Weights of a small transformer language model.
Size: width 640, 62.4M parameters.
Architecture: RMSNorm before each block, rotary positions, no biases in attention or MLP, tied embeddings, normalized queries and keys.
Training: a variant of Adam for these matrices, 700M tokens, 10948 steps.
MLP neurons of a small language model. Each row is named by its layer, matrix (down: output weights) and neuron, and shows model dimensions 320-511. Each number is 128 + 24 x the weight over its row's rms, rounded and kept within 0 to 255. Numbers have three digits each. A neuron's up and down rows have the sign that makes its largest values positive.
Before each neuron's rows, "raises" lists the tokens whose logits its output raises most directly, leaving later layers aside.

raises: "\"", "called ", "stating ", "saying ", "wrote"
L5.down658:103192134157141143128127148143100118133121131101128112152097103111105095081139120122100123109169124123111097124086142153101115115183134104170126177105131156166120129107150136112129112126134099122099153119130129105198127132136145114118104148093144121121105129145091153160133124119119126140156142170121099156127134099160142141097140131127101146132127110127152119136098146148109149140104160135141153116132131136154140198132131139131136108092126149130133106117180147105133146151157102160101119115122127089107148159113139160101137133100109172194131131116096104153114068139123132123

raises: "202", "201", "Team ", "online ", "TV "
L6.down810:116131117123093119077133148128141140148097157104115122089170132084123100140144129119165123114100137188146110144102126141094115146122118127125162154074127108141098100108157123150129102121129140091115131103115140141159118122159127118160138125105155099114148088121101116107114170115146116121117096108171110162121130092069153119142140124145134144121138142113112148142112120128130109105149134134106147120134162131107164127089086094120122135165128148146099124137115130137188136142134157136118144137152161152127116092126099118089088092088119093146112132147167136098139144148106098130

raises: "born ", "one ", "the ", "first ", "present "
L6.down419:131111127113129116110121168121135120148137131105116122112113151138114091148151102099100136133113152114094103151185148134166133090142065105147130109131107131133084145153106141126125142152135181109132095130152154118138098170117139151120140153101120140108153162125103107129114133105157123153157129142182136103131129131165119107170132098137115148138126118145123102118144095126134147137132150116138148141139083158086145147112134136187181130154115118115132144131124147120124114121140134128158147147096126109122143130097144091207122133081095082105155132097155149122123166130138145122

raises: "I ", "Four ", "F ", "Two ", "One"
L6.down417:141128108146152100154092141144134140143150075105132124123078149151147111140176078156109100119130087099134193154187093153120140141115131152088127128099116135076117139114095132137159106171150098079096129167173084112138119154123132125093110130094112114115121117126163131140094131087161092143147154116105133128130125092157154137090137108169118133148155118137140087149153168085134113142162162120084105150157118130110076133117129151113126118105171089098153138096141141134149195149133081141131138109116126126145116174124153117132160106136101121093105107107114153129150165062094136148

raises: "respectively", "however", "say", "among ", "together "
L6.down747:144155123147113153136154131115102126179127095122132135160186159139167100163158130109122185116138175149097124154137092135097180087115127130132105146103130119134151130171119162172123125139136110127105155124092181168135155123132153144143183122140095127140110151126128117131077152157104134105145122118133158125122116107147117142140142064173122097150152136094150125114153162111102117133128129150157146131088112132193105144165111130138139099120188140119148107168131157119113098112121118122113117135103152170093131117151130158115143140146147089134135093112143186131105129114108184157

raises: "those ", "them ", "them", "these ", "these"
L5.down1616:107085151129156166134161148073114156078115094133145155102150165154096105115086097128106089130102108125132158142122119154095153087117127122109116129117179145089172151132104101145120117116160139128109100142127157092128130080166125132141116121144110081127129112154112071095116170117146152125097132127130153101149129123103153109110100101121146155168030104141089086129131108161157154109079111128119126113075122113093126108155125115160138106146143103115111160136130103115172128148103099127167109129165114122114126121145106150124125131084101131121122118072139143089071129107134114119

raises: "founded ", "opened", "another ", "launched ", "an "
L5.down336:193105152134122111150136117115134118126135094103110116119119101173064141124141105119142111106121130131100140142156170148113165155120113095140151173154133103121117105136150128091152099144136131170111126093170081138103130138136157128122091122116120130111122132147135132146135140122169125105135147135100128141107170155136105152152122107156133122136169083132109117137115103082090149139143076108144138144154136157127155144123158150095165111147144118134134144116154114174142093147124146130154137083176134120108172120144154072135111113101126127121098136137133127138095144157161149103

raises: "177", "187", "185", "179", "167"
L6.down502:126128144169118138156120116123146106107140128140140142111131142164128147082152175101080152160146108102109070163149146094159117094131078099092106105173122113105157175148122089145134117130149094149138134102114119128097141130083104137132137119176132157125134129111126108138123079123109088155145184146134153143125089152120106108138096116127077111106128112177158083157128107090127150152151160104103127112176088095135134125151132166101110147115102163108156122132130089121106139133132087120125112132142095076120154116129161135167140129141164159162122100092129096186148105164130130123

raises: "support ", "stretch ", "span ", "break ", "date "
L5.down1211:133113117094150112127109109135104167151139099120112123114163155114150154101130160119117168140120148146189134119102132079111133137163101111117128117199100104138115153151097133133090129107116162129117110138135088118147083146126115125160138137159123112114123129102078161129142131182099158133122131087190151118118159155155125092107143130145131137107133141113160113111120090085121127110133130130129126148115122123149117112146094147110158128132158110091125112142111148134142166111136096140153169150148098162152120131117129163108143159154100108110119135126143129168126082155152131098

raises: "saying ", "reading ", "living ", "stating ", "signing "
L5.down296:132136124164101149123142138114091146119126116150181118161116109101149156110141147110059137127111107152112105112133136083102066100145084132063121138139158123133117109116147119165120109135112132110104120106115127103153144114170142114149143120133105125159123164098133161146119120135100126107137094116139114123136104114177134158162118136124165095104116149128138146128099098088112109111119142131138167134165139135081102142088141150124118143122125154144144084118133131104165183152100144097150111099111110116130155133129134095190101150114140096117111110178149125126118090149174131140

raises: "from ", "within ", "by ", "below ", "above "
L6.down743:144088107114161135079112103122122123117119092054140115168124088086157131150143109089100115171110121107083077073128150150140093142114137106094126148128117140164146165091140110147116154161118121130121121115086173134158162156111114137137168086109130153117118112140139161137138146152155186136157102093124116097150088123123169180137106113138136139112137160122143084108117124130143114123080164139137159137144158127117140131144121127134135118145116120110154106123114124108122129102138115130162129180138104099125122174160146152131104084121117120128142139087103181105105089154101126098

raises: "ure", "ures ", "ure ", "uring ", "ura "
L2.down311:113113138125122113124131155104125137137124123092123124104148090110144125107127120131100146132106174118094135115163114081092120078091102163117122157149127099116112116083104133127152125099143123143102120104115132127142166137114112138143154112179095120177145143157120118140079104126117153117127116111141145127113136120132142118145140130126159118107155081126121154130161118112141196100138088145142135147158143202088140115099141134118113125119150173133148109177154041121131118123140155133140150104148150116168141124114106091139138158143124111132163126135144152149100124136101106088

raises: "200", "201", "202", "199", "195"
L5.down1689:129126179110131056147132127076143149145122181148146111108158146140166122137147114164155125158122117093148161093123131132146156129162139123132084128180123142099163140165140097114109146128138132154125158086133105121117180134085110150134108137120087135093106095114169108152115134126128100152159063120149115089121105105128116099129139151146143167111115191117108126139118103133133120180137130134082128108158116169126098130140140160120106184137149132128102138160161142140144110101129145133124113152151162123130102183122094136131134098124094122099091141140118092141117118108165141119

raises: "These ", "them ", "that", "They ", "them"
L5.down374:125129126123110126120123138167130182148104112115178123172157116123163126139096099093124173131127156139133151152130134112158121126116158136092102133128126105126168128101127141081141121134124090108136153163135118107186115119065105108182113123135139142064127150133106126127091130150178125114099174148113102141087112138110093129139153126111109116187105079139103152112150125151153134137124097122148135093102139107133107106103122137159130147108157145117144129132124120108194086119097180083135106095118136104147110130120147133126142136151106077120135165115126141117115126103101108124

raises: "sense", "available ", "history ", "land", "use "
L2.down238:099099072119150128131144108099165143134131131124111124098144163147075162142101132132148132142120163149126154120127124148161088143101135138135115119129126125143176137127104103146145149149105104123137153123080138084124111133177140126116129148137101152136134129141126128105129135075167116095116112127106147162142074144154101162145136120160114177196120145101151148158148141162108121105154078120120142158172120133159158103129127162152164128156127115111142124124107150141148165140166131139147138077116103130115107133148109126126103120133112117129184087145126124126160135121101145115

raises: "match ", "club ", "Player ", "match", "league "
L5.down450:164141118142124131126108109124116156113098107143079150129113128132147158125193138106127153153138119122177095106127107154102084119097081131140198132125119110116104129137147117201129108114133137082098140086139163141130136126122123128121125108130173082165129139146107091108161124161123126122101113135141124185122156094126120139131130138147124139144147162124094140117128142100150158143124131124142114118132117117139126098128139129116095134164098149125091154151147143110143107105150171117126155139109122099134096124124081100138107082140094099111105100104150110122126123144096126116

raises: "himself ", "his ", "him", "him ", "he "
L5.down1434:101140164113108146160134135113129106125149146146164109119196127090099122110137098096185125080141131067108093136123118124138124087158114131130128078159130174116135133151118108104189153125164140119144129160153077154085128149128154146113140122110128136157124115122125133142077136123166107122182135102097150147076123137151125110176091100129095142036114134138134122133127141140131179172120129151112121140110091127148149147070167146141116094119160146158109100103093129127127130139066081109129110119173143137131130118129114129125158127146118131097110112138125133100145147105102100187

raises: "amount ", "group ", "number ", "List ", "group"
L6.down5:135105134140122152145156113110108113113124133148131113127128072114113106054106126160117143132136127154159146085114126135126137194147186145103115123114107088124126093157111126116117132151117132153138096102158129125139117165135179130096109126149131152138151149148080143166115118121153150148093142112160153105145101151128143112162110149187113148144122153128172143106135145110129090115122144128118124117121130081144169133125155172140117131126133116127102157147101135120137115093161131086114147129120110146115051166156100130113120112128124105129137160127121164142133092122093135114

raises: "each ", "the ", "both ", "one ", "him"
L5.down119:108081169132148099143133129114124134109106124130098093112158099128100138102136122137068079140127102124134129109093130119145117126138136136157131158126129157152125132124136134137106158110126172094120080126139120128131129138113131123113142104153093136127158145173136145131151111165111132115131123134122159155084136163112132123131102123111120160106144122148118158092130093129145116100139079106100142154149121167121130141104127097159135155158158151097123144153144168128135074181112152110154144127099106075142117160112143126163121124137137142130149110131166083115135180131111108141

raises: "positions ", "positions", "work ", "position ", "action "
L6.down389:145128134086179157158168104096099075130111142090108128099107097098112120132135145136099162168134151133113138130105156175110134187167170157124106121156132156091175119126088149153118101148141148126100126125129111099120097122116132169094129143157167117124128113122154131107112100092166115083135143138103113147110115129106143139085132120142099116148126136168126115149160161143124136095084127135163105121201110133129148160105123119121196147157123124105129096089140123119068142110093166156151149167123116079107117113114127124095105160120149141162099137125139164126142133143115174132